MLP neurons of a small language model. Each row is named by its layer, matrix (up: input weights) and neuron, and shows model dimensions 48-175. Each number is 50 + 12 x the weight over its row's rms, rounded and kept within 0 to 99.
After each neuron's rows, "fires after" lists the tokens most often just before its 100 highest values on Wikipedia text that the model never trained on. A number after a token or word is its count.

L2.up128:62 56 40 46 50 52 61 42 31 50 67 65 50 55 73 49 25 39 40 69 59 45 42 84 30 52 44 64 44 54 38 48 39 42 62 57 54 73 41 48 46 57 59 43 38 75 42 50 57 54 59 60 36 49 58 51 53 51 64 50 57 55 60 65 45 52 48 44 46 58 37 51 21 59 22 48 50 49 63 40 26 45 62 23 38 57 69 29 65 68 47 46 47 51 41 54 35 34 37 34 33 56 62 34 54 37 55 58 48 50 61 61 64 40 38 49 68 59 50 48 49 56 26 40 38 62 49 32
fires after: " d" 20, " J" 12, " de" 7, "S" 6, "al" 6, " k" 5

L2.up715:43 66 36 70 53 55 46 48 40 40 65 49 59 51 42 53 80 44 61 66 58 61 60 42 52 68 68 31 67 55 56 50 61 55 44 51 53 61 52 54 34 59 45 54 62 52 45 65 45 45 45 60 42 41 63 51 47 53 36 53 49 19 50 54 48 45 35 36 42 18 55 66 52 50 52 57 64 38 52 67 48 43 36 43 61 81 55 37 49 41 47 62 57 56 37 16 39 47 66 78 53 49 51 66 51 42 43 34 41 67 41 51 35 78 51 47 60 59 46 39 42 45 64 48 47 16 42 54
fires after: " H" 19, "os" 15, "av" 11, "um" 7, "ou" 5

L6.up277:60 52 51 41 46 58 46 59 59 57 53 46 44 56 58 42 49 35 60 54 46 65 43 49 47 71 48 45 45 47 62 42 35 62 62 26 50 65 57 46 54 40 33 82 64 47 63 29 34 53 46 31 52 30 48 62 61 53 67 48 43 39 46 53 44 41 41 59 65 16 43 42 58 48 66 41 69 32 63 37 39 68 60 47 24 45 53 37 58 38 43 75 36 36 41 66 33 24 58 56 57 72 51 57 47 60 58 57 52 27 45 52 63 62 38 68 42 62 73 32 59 32 52 42 44 52 37 43
fires after: " loc" 14, "oun" 12, " l" 11, " mov" 11, " R" 9, " w" 6

L2.up251:47 41 38 32 72 56 49 64 46 52 55 35 45 48 46 60 56 39 51 49 58 28 44 23 43 60 31 62 60 40 41 46 63 49 49 45 52 54 69 32 34 49 27 53 61 64 68 62 42 41 53 56 27 37 41 66 48 53 37 37 57 16 22 55 58 34 73 78 42 63 47 39 73 69 48 58 43 32 57 66 47 65 75 71 42 67 52 30 36 40 69 67 55 71 49 34 61 65 37 37 44 52 62 65 57 57 44 61 38 61 62 38 51 56 45 64 56 51 49 40 26 46 42 55 63 57 54 47
fires after: " the" 40, "," 14, " as" 5, ":" 4

L6.up360:38 59 53 50 39 37 47 35 31 29 38 54 73 52 42 30 40 61 49 73 56 56 52 28 58 75 59 60 43 49 58 69 43 43 51 52 53 46 48 57 31 33 45 36 52 52 63 57 45 59 60 39 47 55 62 59 55 52 44 36 33 60 28 32 64 53 52 44 60 62 46 60 44 71 47 34 22 62 59 56 49 54 48 55 37 48 54 38 47 36 57 73 42 20 46 35 42 33 59 62 35 64 52 61 62 51 34 25 62 53 47 50 41 42 59 60 33 30 67 36 43 40 51 50 46 33 55 80
fires after: "," 28, " in" 12, " " 6, ":" 4, "ear" 4, "x" 4

L2.up163:53 54 35 50 37 45 69 33 47 24 37 51 33 44 53 48 65 39 54 25 58 78 43 52 46 31 41 55 52 55 57 57 42 73 58 56 58 54 47 48 51 63 63 52 38 31 66 52 45 61 29 35 49 44 76 63 61 54 61 53 38 56 45 51 48 63 29 53 51 54 27 55 68 49 50 68 32 39 53 27 52 44 80 49 61 44 31 55 45 63 52 65 35 47 53 44 48 60 40 31 48 62 32 47 71 24 36 52 46 63 45 34 43 47 61 70 53 57 51 67 70 36 68 62 41 47 66 53
fires after: " L" 29, " gr" 9, " v" 7, " Br" 7

L2.up764:47 41 56 46 45 47 46 55 48 39 49 43 59 56 51 20 47 55 39 61 82 46 54 63 50 40 51 26 52 66 60 63 43 60 59 38 36 40 32 33 47 57 49 89 48 54 41 45 45 63 47 56 64 62 69 50 76 57 64 60 38 32 55 53 58 53 51 42 57 47 37 58 40 38 53 63 65 48 39 49 50 34 27 34 50 49 50 28 48 46 50 45 48 43 34 44 59 45 44 51 47 57 48 48 64 45 66 33 62 55 36 42 44 51 25 40 50 56 47 68 35 29 44 57 56 58 29 61
fires after: " e" 22, " l" 10, "S" 9, "ov" 7, " to" 6

L2.up472:25 64 45 47 68 73 50 53 33 59 49 59 45 54 46 39 51 42 52 66 58 77 41 58 50 37 52 51 47 44 43 32 47 80 53 60 64 49 57 23 66 41 65 53 52 53 47 41 77 45 57 45 69 28 38 61 34 50 41 41 45 75 65 45 40 75 42 45 71 53 44 52 61 40 57 34 56 42 45 41 50 46 48 61 65 59 61 55 63 40 68 52 42 66 63 44 57 55 60 55 58 65 37 21 48 50 38 49 48 45 55 61 73 59 58 35 45 58 69 53 64 71 44 48 63 40 68 53
fires after: " " 45, " E" 17, "y" 11, "–" 7, "ri" 6

L4.up176:50 51 41 57 44 50 55 76 52 34 47 59 43 48 55 23 45 33 46 37 47 51 49 47 46 50 68 47 71 41 40 51 45 42 47 60 70 54 54 63 36 51 62 33 51 54 48 64 57 53 63 55 73 33 78 61 39 41 58 39 50 57 60 61 35 57 51 31 30 62 44 60 54 45 37 55 69 51 55 43 44 50 31 41 58 51 65 51 44 68 70 43 59 73 36 41 77 71 74 45 70 67 53 50 48 36 45 57 63 31 56 49 42 57 65 67 27 64 35 69 46 59 60 59 23 61 52 45
fires after: " in" 35, " In" 23, "ir" 8, "v" 6, " d" 5, "In" 5

L2.up110:29 56 54 56 40 58 45 40 62 53 34 45 44 38 40 62 31 50 32 41 58 56 41 62 62 57 49 55 76 35 35 55 48 50 46 49 56 49 47 42 68 57 29 60 64 30 47 64 27 58 51 75 47 64 49 45 36 50 25 56 59 63 58 59 41 50 70 57 54 39 58 51 37 54 43 59 40 67 76 38 25 66 52 58 53 40 62 32 67 68 52 44 45 40 38 65 53 42 45 45 48 66 57 37 49 52 40 69 41 34 25 26 49 50 34 67 41 48 40 41 21 38 45 38 37 44 44 50
fires after: " r" 22, " d" 15, " J" 9, "r" 6, " j" 5

L2.up83:52 64 45 63 50 44 59 66 35 53 21 42 48 70 64 51 46 34 58 29 58 41 48 31 66 69 67 57 58 54 76 32 51 63 58 43 55 71 45 58 40 35 55 29 55 51 55 38 58 56 61 52 61 66 62 60 72 64 62 50 36 44 54 31 29 53 38 65 48 34 44 76 48 51 36 41 38 54 43 41 71 73 57 38 60 25 45 51 74 64 51 80 44 48 41 35 71 58 64 51 62 56 42 75 52 59 73 84 51 56 50 57 33 67 57 30 50 57 64 60 65 42 44 55 42 24 35 41
fires after: " " 59, " J" 7, " S" 5

L4.up436:55 61 38 48 64 45 41 29 34 58 47 39 52 60 46 58 34 74 34 43 29 63 45 61 48 42 52 60 48 63 54 60 47 41 57 61 61 39 60 36 64 47 49 48 43 50 52 40 35 54 46 43 36 56 43 57 68 45 59 39 50 46 66 36 32 63 50 37 32 55 53 69 66 57 42 30 49 66 46 60 42 47 40 43 30 57 41 64 46 62 40 38 40 54 32 23 45 48 44 49 38 80 51 68 44 48 62 53 53 43 70 41 30 57 27 42 55 26 50 42 64 54 59 64 41 51 51 43
fires after: " " 82, "–" 12

L9.up685:35 51 18 59 50 50 43 49 40 59 31 47 58 35 48 41 24 46 59 72 59 52 53 69 67 53 48 66 51 55 33 65 43 45 30 39 36 63 52 66 35 35 55 58 53 45 40 24 64 50 43 50 58 68 56 38 64 49 47 45 49 71 64 58 42 55 44 60 75 57 38 69 36 37 26 51 41 42 47 47 54 68 57 54 47 42 76 50 65 35 48 42 57 47 35 17 53 51 58 58 47 48 36 38 49 37 44 59 59 42 51 73 55 44 62 38 40 34 51 53 49 30 63 29 41 29 45 52
fires after: " |" 24, ":" 12, "-" 12, "," 8, " and" 4

L4.up146:34 21 40 47 48 53 59 59 62 40 49 34 44 65 42 48 30 66 43 57 30 48 62 58 49 47 56 51 71 22 59 62 55 40 58 42 61 50 32 52 57 40 56 56 57 57 47 46 49 56 39 68 57 65 47 51 49 61 53 61 42 56 61 63 52 44 38 47 25 69 36 32 66 44 66 33 58 71 63 57 54 50 55 55 47 50 68 17 49 32 62 43 31 57 62 46 43 42 51 75 42 28 50 28 43 56 39 68 40 44 52 68 39 42 40 54 56 37 43 67 58 63 35 58 55 37 65 37
fires after: " and" 15, "," 13, " O" 11, " o" 11, " dis" 8

L7.up754:71 65 47 57 55 66 39 51 66 44 52 59 62 68 51 77 66 42 43 54 46 33 52 56 42 62 52 64 46 74 60 52 43 48 42 59 44 54 43 45 36 41 50 38 36 60 41 54 49 48 76 35 57 50 65 70 57 49 38 79 50 34 57 49 49 48 46 46 52 48 46 57 43 66 51 40 28 85 31 47 51 49 52 51 57 63 33 20 67 47 44 64 59 29 50 53 56 75 65 42 53 55 63 44 70 66 32 50 54 49 57 61 63 42 63 32 41 32 74 33 57 34 78 42 49 37 40 50
fires after: " S" 27, " " 19, " N" 12, " s" 6, " in" 5, "S" 4

L2.up367:52 46 44 59 18 51 43 52 43 55 45 62 66 29 47 31 43 60 37 56 48 48 64 47 49 68 37 45 43 50 60 42 35 62 53 70 55 38 45 45 24 50 74 59 63 62 47 69 43 37 41 61 47 40 67 39 39 40 50 60 66 45 55 51 38 59 63 27 54 39 55 49 30 49 55 25 61 49 44 46 59 22 31 45 34 56 45 52 38 41 55 50 43 78 39 28 61 49 58 52 67 61 37 21 52 35 35 56 50 47 40 72 48 74 50 48 47 68 30 66 56 48 61 48 58 54 67 43
fires after: " d" 36, " D" 16, "e" 7, " F" 5, "v" 5, " R" 4

L4.up528:47 71 53 54 45 42 64 62 63 53 38 24 62 49 63 51 26 71 48 54 63 49 55 35 51 47 67 62 73 38 53 63 43 36 51 64 51 62 57 51 40 57 24 71 53 52 42 42 68 63 37 46 62 60 51 68 36 48 49 62 51 59 47 42 14 62 34 45 46 51 65 54 46 40 52 33 48 48 39 43 48 77 54 54 43 43 36 34 50 50 55 38 38 55 61 57 69 60 49 48 53 48 50 56 51 50 32 57 30 33 70 65 58 40 58 37 27 41 56 49 38 49 68 44 66 51 41 46
fires after: "t" 15, "om" 11, "el" 10, "c" 7, "st" 7, "m" 7

L2.up92:62 59 47 49 58 39 63 45 58 41 62 42 33 53 46 54 55 43 41 55 47 53 66 45 52 46 42 35 57 45 61 43 43 42 58 32 31 38 33 38 45 62 54 40 33 54 66 49 44 47 34 53 37 41 64 54 47 51 40 60 47 68 50 72 59 40 38 49 67 48 22 35 65 55 35 55 41 66 48 42 62 49 51 42 26 52 29 58 50 69 59 57 61 41 62 24 55 66 67 52 34 52 41 66 57 20 73 47 53 24 46 69 68 40 38 60 41 39 51 33 30 56 62 61 47 52 67 57
fires after: " S" 14, " s" 11, " I" 10, "," 10, " N" 9, " Al" 6

L2.up86:65 39 20 44 56 53 44 61 61 59 63 75 62 72 53 58 54 66 47 57 53 57 60 64 33 44 38 48 46 54 49 68 66 42 65 34 52 54 27 57 36 44 46 43 55 78 59 57 48 51 50 47 52 56 38 49 43 66 43 32 56 27 36 49 37 47 49 57 41 40 40 70 39 44 29 50 62 49 39 50 47 34 38 59 64 60 71 33 63 65 42 38 45 34 34 57 57 50 64 76 35 45 70 67 44 51 47 57 47 81 63 61 31 64 39 55 68 51 64 31 59 45 32 33 50 35 41 48
fires after: " N" 14, "°" 12, " M" 9, " R" 8, " A" 8, " G" 7

L6.up174:58 38 29 36 76 60 31 70 41 59 61 62 47 50 45 59 43 39 59 37 61 53 52 52 64 62 48 64 69 53 60 58 61 59 43 67 42 51 75 49 52 51 29 46 51 46 55 54 55 43 48 55 60 58 66 37 51 53 44 61 39 47 53 50 40 40 28 47 64 57 36 52 53 48 53 41 59 63 41 49 47 42 34 60 46 44 52 70 49 40 57 34 57 52 39 62 48 32 27 48 45 41 53 39 65 39 40 40 55 39 50 44 48 31 50 43 59 39 38 64 58 34 64 68 54 56 49 64
fires after: " the" 20, "ec" 10, " in" 10, "t" 8, "ri" 7

L4.up677:52 60 38 44 41 34 39 55 56 23 49 51 49 35 71 56 52 53 58 66 60 43 34 71 72 59 43 57 41 78 67 45 38 63 71 63 50 66 42 59 45 56 71 63 36 54 44 50 52 63 51 65 32 56 56 49 45 29 33 63 56 62 39 57 41 40 46 41 65 38 35 56 48 39 39 46 45 54 76 59 42 30 52 51 65 52 44 31 57 41 24 58 60 63 45 36 37 43 55 57 30 42 60 38 51 60 45 56 60 46 61 39 42 72 46 44 43 58 51 36 50 29 69 40 42 33 54 57
fires after: " s" 25, " |" 20, " " 13, "a" 10, "iz" 5, "-" 4

L2.up62:43 19 46 49 40 58 35 57 42 60 63 43 44 39 47 57 31 43 40 85 62 43 33 38 67 45 58 46 55 58 74 69 37 44 40 54 40 51 52 34 45 38 53 42 45 42 68 78 41 62 46 58 54 66 46 40 81 29 42 68 50 54 53 62 46 26 65 53 50 47 49 45 51 39 44 42 50 48 53 30 48 28 31 65 42 92 44 40 55 54 46 49 22 68 35 51 44 30 69 50 44 70 46 45 45 59 51 36 54 60 61 52 57 78 36 43 45 13 44 48 39 37 42 48 58 47 40 52
fires after: " p" 19, "at" 17, " st" 16, " r" 10, " n" 7, "ul" 5

L6.up438:36 68 40 56 70 43 29 38 76 34 57 35 64 62 55 73 48 54 50 43 50 60 36 35 54 47 37 41 38 60 31 33 70 27 64 49 54 50 42 64 46 50 30 49 57 52 44 35 56 42 62 74 58 65 40 28 73 56 41 26 54 47 45 65 60 65 68 41 56 19 32 47 44 62 40 26 26 50 52 74 36 69 33 42 73 53 35 62 63 45 60 56 51 36 49 51 64 65 60 65 32 37 74 61 47 61 41 55 57 55 37 58 50 49 40 60 72 47 48 55 45 58 38 34 63 59 43 37
fires after: " l" 22, " n" 14, " N" 13, " e" 8, " h" 7

L2.up440:68 42 41 45 46 35 48 61 70 43 54 49 50 45 54 53 40 50 38 48 48 54 32 44 49 63 53 63 40 53 45 52 42 48 68 49 47 48 64 46 30 47 67 58 50 55 57 35 59 61 41 35 47 40 54 61 46 61 64 53 42 77 55 53 49 55 62 55 48 44 68 61 43 48 61 24 40 56 51 60 40 56 81 37 69 56 53 50 63 51 59 54 54 50 67 40 63 57 65 56 68 57 36 59 72 58 66 69 67 60 48 64 60 39 42 51 64 21 72 52 47 56 18 45 33 42 76 35
fires after: " " 74, " (" 10, " \"" 5, "e" 4

L4.up530:63 54 75 49 42 49 46 37 40 62 51 70 58 54 44 41 60 50 56 62 43 37 60 83 69 66 49 49 49 35 54 59 38 41 51 70 68 42 33 31 47 46 38 48 55 51 53 52 43 78 52 49 50 53 46 62 47 53 38 43 43 41 55 30 24 37 56 69 46 53 45 53 38 64 55 35 51 45 62 42 26 54 57 45 36 50 54 30 45 30 49 48 58 59 78 71 64 67 57 51 52 42 46 46 50 64 31 55 65 44 53 40 83 34 50 62 42 37 69 46 55 53 53 70 59 50 29 51
fires after: " Ch" 18, " K" 13, " Y" 10, "a" 8, "t" 7, " T" 6

L2.up617:61 62 51 48 52 37 46 40 36 54 59 62 56 46 49 40 37 66 49 39 61 48 54 46 55 77 43 49 46 42 39 37 43 46 25 25 65 39 55 49 50 45 33 27 37 59 75 46 35 59 70 46 64 57 63 81 37 54 62 41 40 17 35 73 49 72 54 41 45 51 57 49 71 31 45 57 68 71 51 61 44 57 51 64 43 69 42 76 70 33 44 59 45 69 46 47 44 44 38 47 41 49 62 35 19 54 37 44 26 50 66 45 44 60 59 65 53 63 51 50 35 59 38 61 66 42 39 44
fires after: "4" 27, "3" 23, "5" 10, "en" 8, "th" 7, "av" 6

L6.up471:53 43 60 44 25 47 42 46 39 55 52 56 58 52 78 49 55 72 60 17 45 38 47 44 49 59 49 55 43 63 39 41 54 31 71 66 77 58 64 59 46 55 44 74 49 64 43 37 69 46 58 35 30 46 39 76 51 30 57 54 52 60 60 77 43 62 53 55 34 70 47 61 57 41 61 33 21 46 57 50 52 58 48 49 40 53 52 52 55 49 53 19 65 61 75 31 39 48 53 61 59 54 46 35 63 56 50 55 46 23 41 61 48 61 60 39 68 44 63 52 64 66 34 33 53 46 47 61
fires after: " " 18, "ed" 10, "00" 9, "-" 9, "–" 7

L4.up28:57 62 45 39 64 40 50 51 41 43 51 58 62 60 39 54 25 55 65 29 68 41 46 70 47 67 36 60 47 52 47 53 46 43 92 68 38 68 41 30 50 55 48 58 63 57 77 42 56 59 43 36 41 55 50 57 49 50 85 33 55 26 55 50 47 23 54 36 56 58 56 64 76 44 51 54 62 39 43 44 52 37 81 69 38 51 82 68 54 40 56 52 37 53 26 30 57 53 39 63 45 46 69 44 58 45 29 60 38 45 56 68 55 43 55 40 61 61 61 55 52 49 37 68 67 36 59 39
fires after: " G" 32, "2" 18, "1" 13, "3" 9, "4" 7, " wh" 5

L9.up187:55 41 54 45 54 88 65 65 73 48 45 53 56 52 64 39 60 68 59 64 48 25 35 47 39 41 76 31 48 46 58 68 59 56 60 53 80 37 40 44 42 45 61 38 71 41 52 51 63 40 56 24 61 69 43 59 61 44 57 40 51 38 76 49 37 64 65 47 29 45 42 46 62 54 62 31 66 63 34 65 38 47 55 41 46 38 46 43 62 38 50 53 50 55 42 49 36 60 66 43 58 54 39 50 44 42 39 57 34 44 68 57 56 61 58 26 56 52 78 71 64 62 38 39 68 56 34 48
fires after: " " 28, " sy" 7, " d" 6, "-" 5, " E" 4

L4.up743:44 40 50 54 61 44 39 29 65 56 36 58 51 66 58 47 38 53 41 32 49 27 34 42 60 43 43 54 48 51 66 59 62 35 36 43 22 68 38 48 50 53 53 45 63 66 36 36 41 54 33 56 52 71 58 67 29 76 63 51 35 51 46 55 44 82 76 32 44 63 41 43 57 45 57 42 58 44 33 40 63 42 29 59 53 47 65 48 47 38 62 32 58 48 67 52 66 70 65 49 49 70 53 41 51 51 23 54 54 36 51 68 57 29 49 43 59 46 45 57 46 43 63 48 75 48 30 49
fires after: " the" 41, " K" 7, " W" 6, " L" 5

L2.up505:62 60 50 69 43 73 76 52 54 52 48 32 50 62 57 49 65 44 40 25 55 43 52 38 65 48 62 68 35 63 36 40 56 36 42 36 60 57 46 50 46 69 68 48 38 44 61 28 67 66 43 48 56 59 55 64 38 46 50 52 41 55 39 35 27 36 57 52 40 71 51 45 49 38 36 45 66 67 38 45 57 75 64 53 42 38 71 50 47 58 48 49 43 52 61 71 51 47 57 52 54 71 49 36 49 55 51 25 71 43 41 44 49 57 34 61 47 55 70 60 48 42 44 58 64 30 29 54
fires after: " J" 22, "ug" 21, " j" 20, "6" 5, "0" 5, "if" 5

L7.up17:40 53 65 78 46 40 59 47 69 43 48 45 59 43 50 43 27 61 62 42 49 45 49 32 65 73 38 58 52 46 65 54 71 36 56 59 50 58 52 66 68 39 37 44 35 33 33 61 66 53 46 57 51 55 43 77 30 49 31 62 52 25 48 57 37 47 60 48 62 56 74 70 51 40 35 36 58 52 68 46 49 42 57 71 21 51 58 55 48 54 47 38 49 72 56 44 42 41 43 32 65 65 51 52 44 71 47 56 47 65 56 51 36 50 33 67 34 55 36 62 63 56 65 28 54 40 50 50
fires after: " c" 18, " |" 16, "st" 6, " p" 5, "c" 5

L2.up634:58 49 56 44 58 50 45 57 57 35 39 71 36 59 53 62 59 70 36 39 49 54 38 64 48 88 49 41 66 54 46 36 39 48 49 74 32 47 49 45 40 46 54 59 56 63 38 59 48 35 42 54 37 68 52 43 73 39 51 59 45 49 66 62 27 50 51 42 28 54 27 42 55 59 42 40 51 48 38 51 36 54 61 38 68 53 44 42 31 49 49 43 35 51 36 69 58 72 52 65 26 62 60 64 49 48 63 38 35 52 55 58 49 34 67 50 72 66 51 47 32 53 50 73 45 36 43 40
fires after: "|---" 20, " W" 11, " le" 11, " e" 9, "|---|---" 8, "\n" 8

L9.up345:49 66 65 34 68 44 64 29 60 28 48 22 57 63 51 73 53 34 68 35 51 37 53 59 37 36 45 68 32 40 38 49 48 68 51 57 55 47 79 46 50 39 42 57 48 45 49 34 62 10 35 62 60 37 61 47 53 53 41 55 40 57 61 52 39 45 65 54 30 45 42 62 61 42 59 64 49 38 48 54 43 52 70 37 59 38 51 53 48 41 49 60 50 43 53 48 42 33 37 56 51 65 47 41 46 47 42 40 48 64 37 45 39 51 70 45 47 39 55 39 52 40 60 57 36 45 47 49
fires after: " C" 22, "i" 6, " c" 6, "er" 6, "C" 6, "ic" 6

L6.up449:36 52 58 60 42 19 45 58 66 56 65 50 55 75 43 58 50 63 54 51 57 61 56 51 65 45 62 47 37 27 36 43 62 58 60 41 55 71 42 47 55 64 49 49 72 53 51 49 37 72 55 48 34 54 25 31 40 49 51 72 53 35 52 52 49 44 59 34 38 37 51 61 47 51 42 56 44 30 46 30 39 34 38 52 51 62 59 48 28 52 63 47 64 54 27 49 65 57 33 33 58 71 22 61 49 68 38 59 56 49 58 57 64 57 44 53 39 38 32 45 49 49 45 54 31 47 48 36
fires after: "°" 32, " /" 17, "″" 10, "N" 8, " T" 4, "3" 4

L7.up591:79 29 68 44 42 25 37 43 42 56 78 65 41 55 49 59 30 44 62 44 33 31 61 52 49 48 62 44 42 45 62 47 43 51 51 33 46 56 13 40 42 30 30 50 55 62 67 53 51 57 52 64 35 49 50 34 42 57 44 51 39 47 32 41 45 45 36 48 65 69 71 44 31 55 67 43 35 55 64 57 61 74 38 36 42 38 45 52 27 47 43 36 26 41 47 49 67 61 69 61 62 38 54 57 53 58 57 61 52 54 34 46 56 59 60 57 58 68 30 65 62 43 40 44 33 40 33 43
fires after: "uro" 25, "ap" 22, "an" 6, "um" 4

L2.up760:57 58 33 50 50 42 38 22 54 55 43 58 43 40 53 72 38 60 43 44 45 25 52 52 55 49 69 22 44 35 58 38 49 44 39 61 42 56 70 59 50 37 33 61 53 55 43 35 65 70 38 47 33 46 53 42 48 60 63 41 43 80 47 45 50 62 55 67 46 49 59 49 41 75 54 56 48 34 42 52 72 40 36 40 57 37 39 49 73 40 65 66 42 48 36 51 70 48 55 47 46 48 38 41 40 23 61 61 44 44 42 36 23 57 37 54 41 52 59 54 51 58 34 53 42 41 28 35
fires after: " (" 20, "," 15, " d" 13, " \"" 10, " " 8, "." 7

L2.up167:62 64 47 39 58 39 36 55 44 50 54 58 48 57 41 43 55 52 57 55 70 58 43 47 55 53 43 31 29 48 60 43 58 68 37 52 64 59 54 56 34 45 39 15 45 39 41 51 56 30 54 57 56 30 50 24 40 53 63 46 48 71 55 51 41 30 55 83 55 57 56 58 48 46 55 69 48 30 88 76 63 73 54 42 41 33 42 45 59 40 43 46 56 49 60 53 54 65 35 61 77 63 57 45 61 33 40 61 51 77 68 45 36 83 46 46 36 58 44 42 56 68 46 51 40 49 39 69
fires after: "c" 22, " c" 11, " O" 10, "ash" 9, "ic" 5

L6.up288:37 62 59 67 62 58 32 42 43 37 47 42 50 46 58 33 62 54 63 45 47 51 37 63 44 47 70 43 46 76 58 53 41 48 56 60 49 56 55 62 50 19 38 65 21 36 54 56 64 46 50 34 53 30 59 49 47 60 39 59 50 66 35 55 29 28 28 68 63 36 40 61 50 59 38 40 30 55 56 68 32 78 36 50 49 63 34 70 64 50 41 60 74 56 69 38 46 54 61 35 55 52 35 33 60 55 44 68 32 66 74 48 51 49 36 32 63 57 88 54 57 66 49 42 55 54 52 34
fires after: "–" 18, "'" 18, "-" 14, " de" 7, " " 5

L2.up549:78 56 35 49 42 64 33 43 47 59 41 56 63 58 46 51 47 41 32 61 65 65 46 68 56 44 47 56 62 50 28 50 42 68 56 49 66 58 64 44 49 39 45 52 55 51 60 43 37 49 57 48 71 37 31 71 39 41 58 47 35 59 51 17 55 52 46 38 50 47 46 57 56 65 49 53 76 37 35 53 46 47 71 52 35 56 49 22 57 40 45 49 37 59 60 63 47 65 59 41 33 58 41 47 54 64 49 37 28 61 53 61 29 48 40 60 60 42 49 39 52 28 43 46 64 74 60 53
fires after: " c" 23, " w" 19, " l" 16, "en" 9, " t" 4

L9.up689:68 43 34 59 61 45 44 41 56 46 51 55 45 44 31 51 37 46 56 45 41 32 52 47 48 53 65 60 42 54 53 87 55 74 76 39 39 47 57 63 49 59 52 61 57 53 25 45 57 44 39 53 26 59 57 25 39 63 55 59 30 60 52 65 36 68 63 71 34 33 55 54 58 67 56 29 51 50 48 52 43 49 50 36 46 57 39 45 55 54 57 48 41 53 60 54 12 65 53 62 42 48 52 28 52 51 57 36 47 53 30 44 29 41 35 17 51 30 71 62 53 46 43 49 47 43 54 42
fires after: "." 17, " U" 17, " No" 13, " " 9, " (" 9

L2.up238:61 71 52 56 74 40 31 52 38 62 55 47 43 49 41 42 32 42 30 42 54 65 68 41 54 47 64 33 34 47 55 60 44 58 31 67 48 55 39 56 45 25 42 75 44 47 60 35 51 29 39 52 61 65 34 38 38 50 56 49 55 37 67 42 26 50 52 46 52 42 73 43 54 37 67 62 85 58 50 47 46 62 50 38 54 53 35 34 53 73 23 37 31 40 63 47 54 41 40 54 40 32 43 41 44 35 39 41 39 61 70 68 43 39 63 33 51 41 41 61 74 40 65 51 65 41 57 55
fires after: "w" 16, " B" 16, " R" 11, "f" 11

L2.up264:45 40 30 49 64 66 57 58 43 48 39 55 59 54 42 43 47 56 39 36 36 68 41 45 70 78 47 63 46 41 44 58 67 42 67 68 52 41 62 51 50 56 48 41 68 47 42 43 53 50 52 48 33 56 67 53 57 54 48 55 40 37 40 32 51 14 63 43 39 54 46 56 70 40 36 53 43 53 62 52 27 62 77 38 23 61 61 44 51 41 69 39 54 62 37 54 28 49 58 62 53 55 41 54 61 58 46 39 55 38 57 54 49 45 42 43 44 47 55 50 39 46 61 64 55 50 63 63
fires after: " in" 25, "," 18, " of" 14, " w" 7, " the" 4, "ug" 4

L2.up649:71 50 48 24 54 39 40 63 46 38 58 51 40 49 56 50 63 66 38 59 53 58 19 46 67 67 73 52 28 46 41 54 37 37 43 70 38 32 48 42 39 42 54 54 46 61 59 46 65 45 43 45 31 66 34 41 53 48 34 69 37 55 40 47 36 63 47 42 25 60 46 70 49 61 66 58 48 53 52 55 45 48 66 51 57 52 49 24 25 58 44 40 72 70 38 58 49 60 49 61 51 63 59 55 40 53 56 55 34 55 64 68 54 52 39 50 43 52 72 35 28 55 43 72 24 53 47 41
fires after: " |" 49, "|---" 20, "|---|---" 8, "il" 7, "|---|---|---|---" 4

L9.up590:53 56 47 35 70 32 50 52 43 70 35 37 36 65 57 35 41 63 46 17 54 48 53 81 43 47 68 50 50 61 33 35 46 49 44 42 51 46 70 40 30 36 50 40 59 46 54 41 50 38 54 46 60 42 40 43 65 54 71 52 72 58 68 66 37 60 54 60 37 46 42 48 46 49 51 32 61 66 58 50 36 64 56 40 31 51 28 45 52 81 57 70 55 21 25 34 60 31 72 49 57 54 63 27 39 43 56 47 43 47 51 50 56 45 32 33 51 47 58 35 66 70 61 28 52 49 29 64
fires after: " " 53, " R" 6, " Comm" 4

L6.up715:62 61 50 34 47 42 70 61 46 52 35 54 62 51 32 61 58 63 32 28 37 55 49 63 58 65 50 48 54 36 56 71 72 30 45 47 62 31 67 25 66 46 43 55 50 40 46 63 43 52 62 57 50 58 62 45 46 44 61 82 42 52 24 24 29 36 67 39 50 56 48 69 40 37 49 40 44 56 65 46 49 33 54 69 43 66 52 54 39 52 45 47 60 44 57 65 66 46 64 69 55 51 35 37 49 57 46 65 35 37 36 52 54 63 42 76 46 20 47 54 54 56 40 49 42 44 61 57
fires after: " Ch" 18, " K" 8, " F" 8, " J" 7, "r" 6, "w" 5

L2.up40:59 62 22 24 70 44 56 73 49 26 45 58 25 40 67 52 50 37 50 50 46 37 43 53 67 55 20 39 35 36 60 42 44 32 63 55 32 41 52 56 39 42 52 55 45 58 53 44 77 18 36 37 43 59 53 39 39 33 34 56 42 21 62 66 56 46 52 54 50 40 30 60 56 75 35 42 49 49 49 70 60 64 27 62 47 49 57 54 61 26 61 34 65 53 44 53 50 73 69 45 38 63 62 64 55 53 40 25 58 64 46 71 65 58 64 65 59 52 49 38 32 53 59 37 47 56 56 43
fires after: " e" 22, " s" 13, " n" 9, " S" 9, ":" 8